MLP neurons of a small language model. Each row is named by its layer, matrix (down: output weights) and neuron, and shows model dimensions 320-447. Each number is 128 + 24 x the weight over its row's rms, rounded and kept within 0 to 255. Numbers have three digits each.
A block is one neuron, or neurons of one layer that tend to fire together. Before each block is what it responds to, as a language model described it from the Wikipedia text at the highest values.

Responds to: Year century digits. The first two digits of a four-digit year (19, 18, 20, 17) after a space, parenthesis or dash, such as 1990s, 1847, 2006.
L2.down1143:134132114142107121173152080128162114171109140079128086126099124151147130107146122138114143160086140121118123115133131118125134127102162115169117123109081143109125119150126130152129114148143103140095139072118138126161149145139170139084139129150076069092113138123078125112147090136156157056116125139149135164161122115133152143116107135135098092165097089090139136111121131112161147126127
L2.down1421:176165126110108130101152087142107169112155144192131127161123119137128151184139130145134119148122149125138181166105116133110135107124083125137168109153148114153169147125153104137170118094118126147158126127134127170140113113097144172094155123100135113155141076150074105105101131084152136096095199077145130147152115130114131157142155110128129085107150121131104167097185124113132173119151
L2.down1947:139166130170128110113148147094122103107114145120114125105136110161153116154146076135099114159145113083133129116161133129122122110157124130126156152135126150118128093131103129142136142132072149139153147128083144110145139146158128150147122174126137091127189160114160129142130126112139132088134137117141148130170104146099151161143170144138091099160114149077153156148112131104136117104100
L2.down2550:138128114135137112117144137147119167091149128139123158155115130133150128139147095122094123153108136129151155103160146100108129141146137091096118116115114161133119104103146123149170113127117099123113136095133132119142088138115130121105130149151114098150148131121098182191099143124120143149191122096167125146173142139119160134159139125116080149119132124126083130171118096129131112108122

Responds to: Single-letter word and abbreviation starts. Short letter tokens beginning an abbreviation, initial or split-up word: v in legal case names, .S in U.S., .C in F.C., F in F-iedler.
L7.down311:117144120108133124118062088111121107136118147110138069146132144182125130141115137095103128102143135086139178182122102121123130084097027137125095139110131112149165098118152124143146128127131139104151117160145141114119112127104162159114114152153096127161152103147147154131133135111140137141145141120150128131110119108125128112103133158145156111118156129132140118116173109149141185129147
L7.down2651:099135121112139154139131103090132100137102119139141092109134134185176124118126154141152096129150117175161104169148139115171073121112060116186129121101116167126127112134107135107165154149104103125163110161127180149128146088127122140124089122055163132107129113155105117100098122107144119113142178137127141099147150119109148105139103148156075091104095129123102067082120154137118168152174

Responds to: Separators before country codes. Pipe cell separators, semicolons and opening parentheses in sports and chart tables, just before a country or position code such as ENG, FRA, JPN or MF.
L7.down1832:100126118126158176133139110122162122108159142154106092094099121126108119125063121105147143140155160105106154127166124130134109124175098140110150148120128133135148149120085124096135130120165103083135141141108139156140125126154177124154130118113135122137141106134171082133123173146138099144114168133131163115173100112129159155139161121152130146114128129114098109123133142147124097136179
L7.down2699:066144150095104135138136143093099103167113161080114120113149106171115151090145184160113097138100139152120103134115121170116136143141119097136131121116147129122142106122107122099079142168134130128109130125154112142129121103093162111104140106137160096120119185142117134167116160161119132128108131112106115152088109136146139126130129142149110134145130125152139098137125114142138148174115

Responds to: Mid-number digit continuation. Decimal points, thousands-comma digit chunks and score separators inside numbers in stats tables, such as 24.2, 3,273, 2–1.
L8.down126:105135103108097201135122122157148116111119106105138130130126150137145070175106156144128197118147128066123163188069093102162131144138181162143151149095093126099112106145144103108123159107086130105116135122095098133168110138108113139142138126107156156104129124139154120135096110120160121134128134130161108115114152038096099115132144143126159114083123132144128107133172147146131107098119
L8.down172:080116127147126131118178148119080093165115124109074163145087102144110131156139113117150095132109158107134149095047109149134099099097152126092138098155108123131139129119125096099100155163078137150168115133130135113150124076141140128185160113143110117073145108148122127123125137136131160102118113125121121114139171115075176097131140126147117137118111109122195096143172176130134110117107
L8.down223:124124119177111091106030106092119110129138108126109156127117079129113150144134159126137133162139128112166150160121172111163143138141109151145102137135113149118148104133166119126108134130147122137138145111158109122128162135156128140145118158157081133143086116132160132160148118158114121119177160130128146139135131131159130137132141177113105155101090134116144087135129137133092131123168
L8.down708:155106107092148112137159130163137126164105118127124115111114128152121137137086087136150147124133150105136140112115119142173117143176145147107135088173127121139120134122141141119109095152125102110126119129109157124095100135114119161107101151155138104147117135105112123111112108160155119130146120118137147124156178120096178115139173160156126122133091103172107095133184146117098109156179
L8.down1067:107138095167132105177131135097097090148133089131108157114098134105155144114110134133140098148114129114145190096095101128106079132127122094132094137091118147151141140111171135146117150147134143090141112075134093155165050115140138132111137139131116164135140137104124131106093150131128123157124146150162170116125183169108156100134082119147130151139082177139131088138113187130122152138160
L8.down1163:128124136159159148126127122150145154145157099143130095098165115164131160108132131149161148156149128118131158117116138116124172127119108138149139137148144115123114051093100136101141139113142118099119097149114130097069129139177127106141174098102108131104139098169147127145179112161171089150134100158142116126099117144098112134133109160090125157143147072139141135137118136125113160153125
L8.down1208:114126144098078136085149125087131122112169102142120131109134108136101154140123122101132123120127106129146144124129121093135182151134143178096147144118104112140144115131090123124131096144090143088105116099130136094096159171129146126146116154150124151135101131120145137109136141106115132147099144113172142136119111123085119099097165140114086106104120078158126103083127131113148099147176
L8.down2802:137137128126105132077122128108120117112123163137129134129166107166103107102074139112157132114104111117121116091139101139066111120119144152140130134153100161110107127151104087138146118107105106094128142124130095157123122100088153137171100178112109089175111123161164079121088109135132140157122120125165138104169151144127112100118159136146125142107134117126107152133130104138118152123117

Responds to: List separators before codes. Semicolons and table pipes in runs of short codes, such as W/D/L match results or position codes (DF, G); weaker on prose words like and, Dr, -ing.
L8.down235:145159095096109195111117140125157146147138107112156127145159090129137152094127157144118158119100136106144137178078147187132166132124086163119161138096148124166100126124153143139118092152136087135132105135126136156158113124123168137082131178115132125152130152137091148120096101136123152176064118129137117160127128122200084134075112135153136119197140159162131086143119118142112126145073
L8.down678:127087137131139127121119141124103115121154151152117111126126138155123081086150138091139137203103128122142162068085077123129119118170126155153167117107154156139145123123112155130136108069129116153122115123131134156108125104079157140128113135113099167067143146119137149130147145124153114154114181127147094120149091137120109145128127145094123131123138138115121117141148137127113124088129
L8.down856:119135122104121160139155157149103109124153136116097103140148152106131135128050159134113132123144135134135121134121096100138118144103127077151140143101100133119201188160112145132130141117138128086115174114102133109098131128157146131137141089128147135133081145142145141134159091122105112123145135053122145118096105137108116083127101101089142151153133102129145121135154095140083113159116
L8.down1817:099106161134152113070138155156102127144181072139092095161107114111130172109122124134145107153148094133077111108145061143081140151154087177154140097108123134143135181149110124136083132093134149152148152146136091114129092129153105128137111093133152129117131110119144069133109126150111135115141108111117095130182148123042137150137093140117137126107125141158133141118144173115080135100117
L8.down2495:105134143104109135139133153127155154160117134109144185108117134091144109116122090152080112115092163119091148151130079130159160097130120125136141126170142146107139112120144164115133127137090108158115132090144108137057119154129102132156104148099137150117170125177132166143157156132139159098137123130143111158104169123134153138150085109102136107090111121133159150161107121120144135099128
L8.down2794:150116096120087136098126160113142125089159154104132119118146107137133151125098103138134130162154158090139110111100147128131149149091126094130139183107139142172146136137180132159159123149089142123140156110099093104124165098166109089155128136140096104106117117161112067105131113097098134131114121113142154117138082121117132124104101125141103127150145142109130128143150124098113118141162
L8.down2917:147119104098102170134119133102143129152167112124148148121102111133109102124130167154094137126089167139155116132090131112116089149146080162113121100157155150135120136109126148159101133130128135102143127131111169166161142124083127121144149151142139129157101116183127105151069099158141124155081146174120112121116136134159166105118107120162113128099123132134120142116142123109116160150132
L8.down2968:140151143092113139128115160111108179138119138131088080118082103134104143140125145113115089109167109136124104157151086107108104150115105152128098128083114117139143148119123146133127147116146156133142122121122138129125120114143130154110086112117142140128103158145120161145115116132087139157159118096128153104168147129159169127137154138101132145123086138185126160137150129123196112084177

Responds to: Abbreviation pieces, possessive pronouns. Mid-abbreviation pieces such as .S in U.S., Jr, v in case names and .D in A.D., plus his/her before kin words like mother and father.
L8.down35:144152146106102137147138109123117094125104112084081107162146129149134132130099111115166142122124150126116132147173139201102139137092038148111112150134202162139136093137169114118126117164157094099130118130133106096140112132119114141130160122151124162132166138120145157129142129111105126116074133113146119163141129124157126136157091129144122094160116114126141105114161119115133129114145
L8.down910:128148108116117096136140114151108098108126105115133151128101112145112127130134147114147123132143153134124125125143187116104143146098191151124135143139103133142177148069115143136121107149150152142129122119144124128112122160096121136110117147153152108182145077164132126133156152145134100128143143135140187124105150110106116113138106113105110149100125105105133133097123168122138124178134
L8.down1383:082133143152121113126140147127128143171142122146164129105134117179137110122107098152151173079129087132099129154111120156094106190128142130127193138133138107089124131090130173158104126135123137109126089090177149137149171176129166138069112150131099087138122145100145137131107144147147121122129136108152118154104136151153144128111132142145164122088127151106130108151118157155132107119150
L8.down1493:144144133113115113072165104131153138110122146077114102137120130129132142098086103136136170158133166103121131127125132160086101120128039108181103111150100138139157127114142129129147155111141163097139139153154153110137140123109131145159168097084118133135161102105091137123125098149137114115111169127098125131149079148143129169140143128100118123120138127097089124093142141140157124144122
L8.down1721:105153095098160129138121115147121149141147154107129126121143124095114079141146129098120143124150168121156120110159177127123142098153112121161124127124141122152179131127138124130148099105148119116131090154140136150180120164123117114142116147127094093130130102118162123157091178149165179172113112127132153161115134103124062144109134092173118144125119171111079132122128132125132152109103
L8.down2264:094121137156119108145102094121122100130069146118151105139146136120112115122106143116158115139128112078127145111085083141102123090130119139164125150126100127131111130168120079107126141113134141153086154162116174131118097130108139172122147123116121181113123142124129095113163133099159142123136127105143133113135135093132115139094160149099121163139108106139104083123171164086149198162106
L8.down2481:112107120100150124129130118128147117120100126107091104100133125142095118099115106115112103059079135147088123160121076145124125123128091147157085079107110113131138167165131112119167108115124139105117142133135121091163100164134128125143120101122145138067140161145152151116122099117127146133150170148121126121174130138086076118125161152122118125161112180128137120079172109119136169163152
L8.down2583:121124089120172110119134097129135109150148077148123143146163138152104153104076138078150147153121093103133155159138112112105133119089132133128135071139126147131142135083121110135129118130139133122113154184168148114123109112116152106130114160124157171143155139115145124113127155139177157101107184131133158130119119102153134153120153180082116123116102075096145122134177107107099147140104

Responds to: Multi-digit number chunks. Two-digit pieces and decimal points inside numbers, mostly in tables and statistics, often with more digits after, as in 11|4, 23.|2, 14|th.
L7.down1028:196172138118136150133084120101096087154142041158108134111127108134140133144090142127137126095098110133149129107149111113115133102137141161112165171119144120085120115145115108117106149122107198136103123129160134133111180175102152157159140135156118113117117124101124134134135122115169100107146135133148117137132091159152117106114165123141130140132159092134124126077117117092174150121094
L7.down2002:119106139147096145106129139110101090100123109140087130150117131137139113129098129169117154151146078119097116124125119141147082134102104154141142146129112102093132132148121148143145143112145104122123072115134142136156130153166169139156121132132095124158122136122109142135127148149155135091138164135134083096141138076164096093124145164132131190130147105179123111094142129138139113124137

Responds to: Male first names. Male given names, or their last word piece, right before a surname, often in tables and credit lists, e.g. John, Patrick, Kenn-eth.
L2.down676:157146101109108130140112118116145080092102095127166123113122173141125123084077146148159131152119152124139149140108144135128148103057133175168130138146108138077127112167116160115078180173161137160138111116149095144106155148115121098111130110118147168122128199104161155125074131124160136106153140119143078127175143108123109084122138119124113088132120075139110164119114121136145138168108
L2.down1068:115130113123142113097082145095101091154126169114132115140161148123122112121104138123129124126120113131148119079122105114120152189096131075133125138141140139143121119163105171106122088179127150131140142122105157105174121108134144107085140146116099122137097128136148118096150133096116148104119141095151143109130126088171115134142085135056148150132142113180151141147116155130126133088131
L2.down1597:115116144100116135140124140122145105118133132132146091143120123107189122100133176134145124135127180139096142145123127128111155116151135143137138112149137156139143152119110110112146098116130135207141108123152091130128128120138193128112134157126131115157098150091156138105136142130153119130148146145144106115136153128112141142098153128097148126140151101192168145164107169104132129103163
L2.down2802:133087129131165118117132144121136141154081102103125118127116061147196136108133163142161150140091182104120170116148090130149131154144121128161168154138057138136118128151130129131143097093130135186129086154129120119092095126110148141138184132094122129148115093131140118166128087128156146138123119115079109134118108124115135082121149163128160129074071127152139152133147151123162098152116

Responds to: Pre-noun modifiers after numbers. Adjectives, numerals and word-final pieces that come just before a plural noun, often right after a count word: two large round dots, three children, 51 appearances.
L8.down714:128114119117112106110142124111135112163139151105133131064132146111105155106110126130099138157109104109165142134137128129161086095141091134138109140131118162127114093123118151138119126172148163098146146107110143095127076106128132163139090164122175137101153091139155132146106143149131163144105138132085157103103145101110119149097151149120157144156108152146161125140161146110105128100140
L8.down736:109116123136142112121152158135166110117118110130152179159120186145108125177156147151118134132176140142117153121129158120096070151113125104150175131086134136112138114172089176145090140118168143134130110145104163135134133129114081132102112111118128160123129117140146118124118141111115153076109153153136147143147138155129133076120152128132163180074124124098112113165141131126122106160143
L8.down1386:130144126160131089127186139119112096119156137130124138118160107168127083143133132144112117116139105136139133141161146155191107073075115135154092096103114150103130161129151116122130142136159096139114133116142122133140111111181208157137130168175074131168153123135128111119123132150108125132087127136130121146141122139132130119207128122153107134105160149099070094171122096129125068113130
L8.down2044:161139183123130099095194089098155106106145133136115163109159119156166149119160155110136130128141144121108159137139111145133100095106151122163106153125139134122143103116101114141130127120146132112082110152154171125166180157125163155114090125101115120116133110138092097101134150161108079136124096119124081120117133119144116161140161122134179089112153144149144123066124117101119119116058
L8.down2111:123116148089139128130122111081107116120066105158124139127153100163114166126133116148163113118113119108136083134109149109126128136145136131130155115111140136121118119101109115126109126123095128121084112148126138130146160095131119152167134155189099133108078109134097077129119149126141103155140127071084136134147095077148140104115116136132135126114096167143097163139107126137166064107128
L8.down2302:129129119142141108083092170155164155139111136124127117127142121125095129070128086112105139139131140131125151177182140062128105129128149132111154128149180113132125112162157114108118091148103133080149138150104063123163100118106156146110178150184135135109104100089120080148122091154162139116146115115121141114165104098125117133120146097157151098155118111160128131125119145132143115107131
L8.down2346:147132121121131120100122114099096091134101115111090123122159151160136160162116082155132102155138137102106124140138143122104131073123098116159126113134140146153116139148108178111148105137163096126115108132137135131142166146117142138123094121125129115114141095118142113117105158125108127132154126142082097116157116167131130165084132139123125161115137145135109113079107088142120116127121
L8.down2944:118169094122136114086131134163141133119112132116126147112157157103081127137136129147139141122124187136138119127138118149140139147110139139199114069140131117101131104152127136123139056129122200150167105168148107072125095150128114089145117135070125118141138141149130143139150114130119107106134119089123120145100102145199134104142142137109131113092107157121149160106132115071109186133146

Responds to: List item separators. Separators deep inside long lists, firing before the next or final item: commas before "and", semicolons in W/D/L or H/A runs, pipes in table header rows.
L2.down90:125123141136119119118099124138109165078109105125118123131168127116113160103093167134097082127116121140103159127089133108172136134119172068089174157135132113152136127109133141141138119161147098108116112121125120092165158121131177126075154142112148090116116147141149098121093124145139139107156105089112131112144103082124159079132178139101146119170118127103138119141107167134123164145147
L2.down608:165144117175143150097126140107130119105146092086123129133124107127118106122109167123136184107125152111159125140127154127106155171102155093143121145215097174128120130123133146120111176149126138174075147153119111159146137118119098122090110156141161083128101107135124142145192145121152129151136101134096141123139118145138127115167140109158121139123146068118159137094139130149146126095124
L2.down615:157127129186138152151119110129101136094125080113116118132109127151090155075094143159120140062105140135151143121139150124095130142098157117102142175169160162134135131064101187142144108125086119141113139161106115127112151102121135126065120131131148114145127128169141109157134130108124093115157127115111130127136109155131155144184131153101120096107127096144133126088106139157117072121138
L2.down1479:155109106121127164128135080122122119132071123130133109096137115151099124164093124088133106130107133100153160140111160151113101143090141130104109125177146111138128124149156113154131147096099141103145121124130076128156136126124167081107142136125133102110101120131113162112116122142120094078095136138151126111100141158107115106108162187095128072117141094119134128114123163098142124116132

Responds to: Reporting-verb stems before suffixes. Verb stems cut before -ing or -ed suffixes, usually after a comma in review or reception passages, such as not(ing), comment(ed), add(ing), and weaker on table-cell numbers.
L8.down98:132124109167136105109150133128140156102128184105145151111094153143120132141139070127111172054096144153118147127160099118150134134128096135138094132102140108120129153120141149144150103156127110130127142105101073173158128161151122149117148114170119156138132119126137097156112151113101126151126130114142168088150108122138137138091127113115153129120107129110213110153122141146139132139137
L8.down712:114115096127127098104169123129080145135150091114160152130128128090136141150128128141176128145131130142125133124125184093091138101101106163123100149130101107136129144074120136093108148136132196138140130120085163106131141140142178140086098168104106154105167130139131186171150124133112108131146102122130110108124105120146177088119158176135151141141120114131122115116173091127139099129132
L8.down949:134096136132160096170125117102135067150142152162107133124143128180122132119099097099104148167109131122131106126132132116146119115104141145123180125119156158109124122114126113151136136117103112165104079078102108145110147166127096109143127100083119137150095138106125122171137100097134108138144148159102122162117149107186150151141153181132116145104134142116099127104132130137160151156166
L8.down1520:095102132160096110147118132152125142162102098113152140110129148122118131143112115094140131126100123131163149126128109115087081163165119090160098129113144105109118151153134109153112087098143108101114130164138130112104131129140135105087143159101100103132128136116098172133151132130125143069081168095120132188165129087141129134120135138175128133136200111109156121141141112121122173129140
L8.down2029:115109134164121105133135120095131163107094132099152145150182118147132128165157126122134126138063093129148147108121149163113158155123127110143124109170138089115139125138107097110132148158147103193111136160127150121124144113131162106139116103118129134094115118102132129138083090140120092124153117146134119125096091121145092152114127155105125122086096095084121087119173124132104119103158
L8.down2158:113116093131142138161137119157147133090108162133138144165146055127146101132105124134133169143148122134072135122101135149124195110125100118168167147146093110120121106151124109156168124157127138125124185165146086152117132139131160124155110148121142141129155128129144153146107143139152087124131148168142146126066144169141128102120163145126094126128144145145125144126141097166074144172157
L8.down2288:087120134150137112171066117089145153113113138090145074117166159121159069147124089110108155123147151149132129118152134108150136143121099089145145169197103130128167106139128143110152129120107132120131153114130168105111130090130137156138146158148111124126133136118151121146148112140101124110104132115112112139121108107157133134152117143123146130139156124170154154124130118127157096162101
L8.down2919:148164158132135164147226118129133112127140121142132141138156177153166124128160106118101130101128122140155141124096143116094132111091132128126125116128169122141096139195104110100112083099157124097111130171147171131150116109155121141127151083140100100117141115165117132095096095118157127115140129137113125123137107144134130127138166117139142134142149101128108133125147130118104137087123

Responds to: Person first names. First names or initials of people, and the end of a split first name, just before a surname, often in table rows, e.g. John Shuster, Charles J. Buffone, Michael Paris.
L8.down472:139181108155096096118110106125128117145137124142132139135127107153133121138143163091135179130105150089165116103166124094132127135114172150120134142150114106132154085118120141134158113114150124180127155152108135100131134087106130132114134135139132118164128092130109157098167103121129143071148137137137154153133107105136124126173145145126115130116134116150135141086099096106139092137105
L8.down642:152137138110144127137096125095134128123119117104152120065124097105159070135113088133149159118120139131117095102114156127137130097152146161145166144101101134152090168130119156121114092135170134166148112142139179125120138164136161105138128168133101126096093133091137140103159136094135144138155129111128112101147142128119185130112132124125075131114113123118113097171114149118133135114108
L8.down1374:079105096128098097144150129128128105116149133152131101135132105122143145151124109098134169130146159103141135145098116102188131144111154124117131112174138126153139144151115143140150141144125110133101117155095128192114125089139132134139144104143079109153115145119148105112126125097144128124155145133113196155117115151108150128121124129132136114164130172103117116122072108147113094112109
L8.down1593:106127134129145143134146157094138100094130136115133109110141134124138167130149116090169089114148146081151130111128120135112130075134135164132147132125150111133129170148100137141128153126119111148072124129144140126164106126122127119119132108138127134141097108089145168124130104079118122138112101143080135129128088154077114135076099118181138163134136087132128132158104119121134110128150
L8.down1952:157118096144134083124103166151108129138147107130178139134165112138123129167141106155149131114069133121108135102112100158147157122099147095116105149081104114116096127127148193106143128102132150135082163159137146142141094147112136079145110122165126071123124163130171142090095109175117131110087097102101177093120125200110134134128135124093101116139154127139094091108125117152176128124120
L8.down2221:125129124108139075116101088140088143135158137083139129098126122117133055124117164121167113087096112141133117097098100150119137128165142135130086112097121124093135085143117129158145121125126136176092122096111102165143137125106140152076154159147133110125101092086105111091158102125185131115163176134136112122132065123110133129123145112165172137127069159096141095087159135108136106131125
L8.down2907:112126125105148146152111123076135099116115101118160112075124121121105133125136123136175132097112124134188109106155122161129154150062152110138133129154144150108117147136129172136126128160128147118109130135132107111125110133134139147108166117150122073142148146117143130154130110075121130145172101106136141088112116149113133104131148110076091133095141124152115159125152113155077101135164
L8.down3016:130145149127129103114118114111129128136148140134137134117101128113139077120123110131166175105084152145109129138127133143120173110158153146130180140102151125147115142169120111130093121110183126127150111103131144141142140120107144091108140153123114127097093145112127153107118061094156101179121108113127100109149136118169074178152147133140133128169128140147113109147129166099136108120176

Responds to: Mid-word and mid-number pieces. Fires on tokens inside an unfinished number, word or code, mostly in tables: decimal points (18.0 (64.4)), parentheses before country codes (NZL), and mid-word fragments (infl-u-enced, bl-ank).
L2.down530:174121119111086087150149097159126107193067140107079120138136120079130149110094099139161118112111090140139147103123168148124126096149137133118144118132102128118133137100170109173157127136131129067125138136123127111143131117123160120137119180151150149156135119091086110129147159176098173155148136118093135123129124174145130145119134121103146097093108170121137136112128128156123162133142
L2.down1030:099139106118119078129122163116157138127139119087119107142104108126151173124086150092134095075128129093153129135096153117119144137107118128088119092149127150159114160092127160090138142129116118152143123102115089114125111131075134191123143128165057075152123085124139111147163112143110108089145146124136109128153086103126108149116119139141145138153088125094107113141155130101152100091111
L2.down1906:095142129123111105076128107162132208118118115159091099153121132140153066107118094147170115106126131129126156169100134101132134092087118100133161178177178150146100182184122113116132167123187098107112101120138166178090148150136089114102143174100138114150112101121153079136143129153148157118164101150093141115143118129118105110169142091160135098094123134130134106156145152156137147118137
L2.down2448:128123131114085126092117138141104118106119157128140126137105180133139120099130126071134133123127115094137143149154154145108122112109134140120099151167143151159090118110133085136110135105160104138140138131128164153193117127152141074118151129134161116111111116112103104146132084128131106126116143145154139112116134123134152155120101145125104117100135129118137130125153115166130141133148

Responds to: Presenting and appearance words. Words, often word-final pieces, about presenting, showing or public appearance, such as present, interview, exhibit, show, speech, concert, and appearing.
L2.down1983:146155123142125060112136114115148130132152114153126127132134148128176112119142107128144121134095123220122146149155123088151155121108087187102170126079134122110144095098152108113124142142144151139095114113143104086157137115132122147114099116111099111091124121089161145159159101133125109151145103144137087107133146113132122111133125143128157140148110109135118137158120139152116138142108
L2.down2241:134121129151111074089155131131132116131123116135126137099103127096119068095166108175125108113099113131178109080143153144142147104158139145159079141071081134104111132141111137079153137152098149159143163102130088146138130119111115052160132087154126151128178134129107121186160114121128154116161130153144120163180132114170124127120075135160105116146110142149120123104167120065133138140107
L2.down2302:102100129107127106123115088163121098135108122130127107115112114111141110089148125154141128103132078142147123154155140116116132160148107135112105132128123156133121128116137125152137161152163096120093139136142184130143149111139129128114137109118103148109131122136120134118134154135134130114185087187122143133150138091127093101130165132140126190157122128093113145089161102156136164158092
L2.down2457:115129113182099096112119097148107121125167113142109123127144123147112109160125115089141122152150125191102148160125182165127114159130130137098112106173116160135086101120147105153124134089133112154101131138152099087147072124163099172150104145126127142167136103115170110103114150135106120103139129120119140175138127129111116118142128118140132126169188108088151104127143143124146110157144

Responds to: Split-off word initials. Single-letter first pieces of words split by the tokenizer, mostly S, C, K, V, as in S|iegel, C|antello, s|ledges, and middle initials like Evan S.
L2.down173:168122130172122116125162144110105111126151120191136155138106135148130124129113156143133156127112154107114102145101134104109138136157123120141083116136135146167140148109165147126111127124156129113135130160122140113133140139180118122127083140134131103132110129119112092096149130104147119119136082124118119133100160177121136073135091109115114129110120125154141106107129135151125111131132
L2.down1224:180132098155142142095103107120101139132132194109120139125145109134163141106102146177154123150128132100120150149136094133105139152168091143100084123124120125161132152131107160115118113128162150133134120162081139141140120131099096120149119150136121090106089117100118185150122128146112157126116099117142133126160114169141138134104120120126165133098117130132084105077105120141101105146128
L2.down1280:157158127151134169115123045099089097144103130129107085140124152113143119094131109140133123142136154143120150144125093113102097104134064120119121083121137151180147145133092106114106125132152106118136135106102133137122128103099141113113114137152178115110071105074135175115144133121111103105103122132162144112115146147112132117112152113128186104133101113133069112059120137117125119118144
L2.down2518:144152105131104122113105095140115033141072128118099114087124134138136140121127162139106091122094137108104106160107081106122157143176073114130138108112128132097175121125129185111107139138183135140138113121120120134130132146079137099167135148107114143131078103127127142094120141101117149115156161102152134108146182176091134109172132135145130136103061093155127129132125136101149123104137

Responds to: Physical shape/object descriptors. Word endings and words describing physical shapes, parts or structures in descriptive text, such as round-ed, stri-pes, cylind-rical, three bays wide, te-eth, e-aves.
L2.down1487:154176134129108111130120107139144119127100201147119150109178136170132127122110073134113147104101101136157170100181111158109140134151123113116113128147128106140104111160062128127118154152099163140124148135128100193136154153112122158160146122103141136105161114151144136105143145113143124138098095127103144156133101104146127100096109123148122124136062125139144162133150162177129110136161
L2.down2197:095125100180074133125082177107088150118130168115114110108110110155155152164141084165164154149099132103135128123118142129117133102110142122114145138157113143143086093131104143160101147150132157153125171130125145130152166175119181140164101138160145115103121157137117135112107130119155138121121104089112118133138105126156115093122183160150172112124092091124127151131139153119119075133105
L2.down2216:174144192171179162172162122127121112129107110125114136099128132152137128095109138084093095141114132114147147146148108131137164166095130096120128110133124131151132098126076080090149121143142143133140119150040116147153169164109110053113129163151098115134114128113128102173133111134097139123110087144124103130114138101132124071133144125138158160119126114142138160127129168116108097171118
L2.down2331:135122142128129116146098157115136143146119141137139131097130139141148151113137088129136148171135086137116154145139124101148130164111136114146183100096121123134107113139097128193123116135135126127123166130110122129090119134111138150141125137137195147138150135165162120109170118104108129142123101130172122125176094118119139142086126080083143126119106132146146171126143137142135114115092

Responds to: Upcoming plural noun. Word pieces, possessives and modifiers inside a noun phrase after quantifiers like one of, two, several, among, where a plural ending follows: network(s), sub-mar(ines), his (sons).
L7.down1270:150140162119146112086158098115151130128139146132149186136188094133118127119138180099149131118152147126139127157122104126127167091096160140123135146121109110127151141099132110147113167157138121135148103147166167111117103097099146158123129166093170140127120141075104109123138112110100072128123145082150106154154144113113134135132149163151189138136147153133141084121126094127128111117092
L7.down1305:128153161148077110079164093126157109077169139141115145128143087184130118128125156100127111136115148125110114154157157148157129073095184121154123161156138128130114127105159173164137161120177114086153115129174158169144114130115204114120139159090110114115136111157105126097132183112174124139085137131130111106119101083075118164130108092153157089111155139089133131097090124075090119114119

Responds to: Person first-name endings. Last token of a person's first name, often a word-piece ending, just before the surname, e.g. Laur|ie, Br|ent, Ken (Macha), common in tables and cast lists.
L7.down893:141131108068106126116128092095138130104101153158152124099149086126125091110111158125150103124129088121125089111144141116112132186085115145107118144129116139145075128136117142110117095158150140086134150159101150151130099142157190135113146124115139105137135095136102111145085112104144135150165128108181098133149121133116166102107117127096116192133119140108108075107130156092114116097140
L7.down2568:136147117124126139147172087084112123125123128131134087068129143075152105120124106174184132123120105138156149131107114126146114160151129138145118136146136104164115148130150136149111148140128109140121126152136150098113133146124141150103114166109119096084144127161138114156125113124139162169137127097155089125118133107101160090114134114114101144137116127144092085134084175196173120109150

Responds to: Year prefix / table numbers. The "20" that begins 21st-century years in dates and prose (In 2010, 2019), plus the space before numbers in wiki table cells.
L8.down103:175135120139167127107092162133139115144132136103097150119157154077104133136150107111118120121147138125140119132098119165081121110109130115091169105156102060112110138128128133136146174134136146131152110129106113114156095171131120130080119116157149134098125148109082167075161101150129105080096132139148174133115114098155161118114101101126127134078124092116088137068131184126126138139135
L8.down528:154168142145127144126108155169103174145123125157143144159125146102133107108132145148133134144114160127162120120129163105103099126157148081150130124134137137099103142091148155092118146114109105173108125118145119117185170138163095102121090155155092129129091129153135126082167097119115163141137086178093114157088131095093156132129111142114106105164108132120146141095125104102135116099090
L8.down648:152102104126185089085128077125145142179133150084131151132171140150098158106130081102101138149151168141139118198091151201146118116168128148093155131148141149115111171107153138118098132112077100115118101108133166138152119140119136154142127114071097095122112162160137135142112180121186096086120138165178089151096132116118166124121134098154148121149144116076124133173106126124121123116137
L8.down1083:134154101093088188148102135139115114190128138114103160101156105136121158126135129135106181102129129073142126128129111137107139145157115110121140110193100108109117114144120102177123151122112151171100135123098117147138120141135101095161146124127110160122106131127100117132126126190124162117106135131086171143124146106146115181112118073106177131094104158122114127105106141105084169122094
L8.down1576:124177155073163131139127157132088127145150094114129133131107097122109139111123124093122112116135126150115092152115112137149135161153147138166130098123142170158110107138157091108167086130125124106128120085120103167093163100117126142134152128169145142152158091152121102151131101100119133144106112168129144148158135100118158123120149123107121147120138119121114141110120086109153118109113
L8.down2591:134078155183096163107140127169062122129123128119102092138073119124123137142183113136097156107108160138165086127148177188120108113148121127129078103081105143149139179161108133154089159144126110074146169121090137163161154139134139148104121150084135188102140154125174137137136142122131114098117122191086143130122090149106127130113103119126121111131122092085124124153109144126119139167178
L8.down2659:123090181151113149071088118136124133159138136158118136115099115154167148131155142112101133168116136116119147135089135131158150102129141125154181181120127072088132111132140098111094126119169168110108122140117131149132120183142153125107137140144083143117099105119093118118120176120127150125118151148114097126067122165122139117145134131106133096111176098107107134109123121100149116146115
L8.down2942:119118134116094152117127129134077116183137158117125122104165111133120155133127149097124128096118138161117143138135157135120161141171147144178153107112088141112145125138131126112118089162126132190120132139137126120142144128084129118130170097155132111096123147097104145154141144111109161111115123119130155152184144130145115147121138143140119125163131093128123156109115113125105144092107

Responds to: Gerund/participle verb stems. Verb stems about to take an -ing ending, especially after commas, by, after or not, such as peak(ing), not(ing), retir(ing).
L7.down986:131129167123150073132133131134127164155142130130100119125107187115181111093115114129101138134136160117151125163155164164155184162121137124101139084138128156169121133116121128140164113100153121133118070138066079121115108120098126160152138116137125115136112097109146151133147101135153116091157143137058117128111150143135108130134133161136079164173136104125102101143129134130110100110099
L7.down3011:125090127128152154169184141151128129117125159146133149161134122114125128104151160179113159131148126121121140110140124157114126088129069135174131189116168095125125137119127094135159144114116119137173152092103113156119128135125156111154115125120131153114117119100175126149084123106143111160129203136070114139099116123144156080105156121131115144194115149126133130142087098119135138138146

Responds to: Year prefix "20". The "20" opening a 21st-century year after dates, "As of", or "In", as in 2007, 2013, 2021; also day numbers before months.
L7.down1558:148101126116162154074117139104149137115156111112144145120133166168137154150117123132071158092139129152141138161054115137096125119138100127166164127171149145074115154123118116102124133118119133107143134096107113165162110167111171118149135128121093105098124135137076132140143145140097133144119150119146157168112161105098134116102145114108122136141137128124127153102133158121156107110135
L7.down2119:136083109096119119145137085126125125140094113136099130127139122136121150137149093118105146148108103170105089232147144167108096134162158119092159102145130107152103135170123092113108117121116162113115177126122145162121146130115104109125125146121146148124115137154132134153113121109132131127115129140149141133093129117147139119125141119131122141112137128145149136124126144100155108099145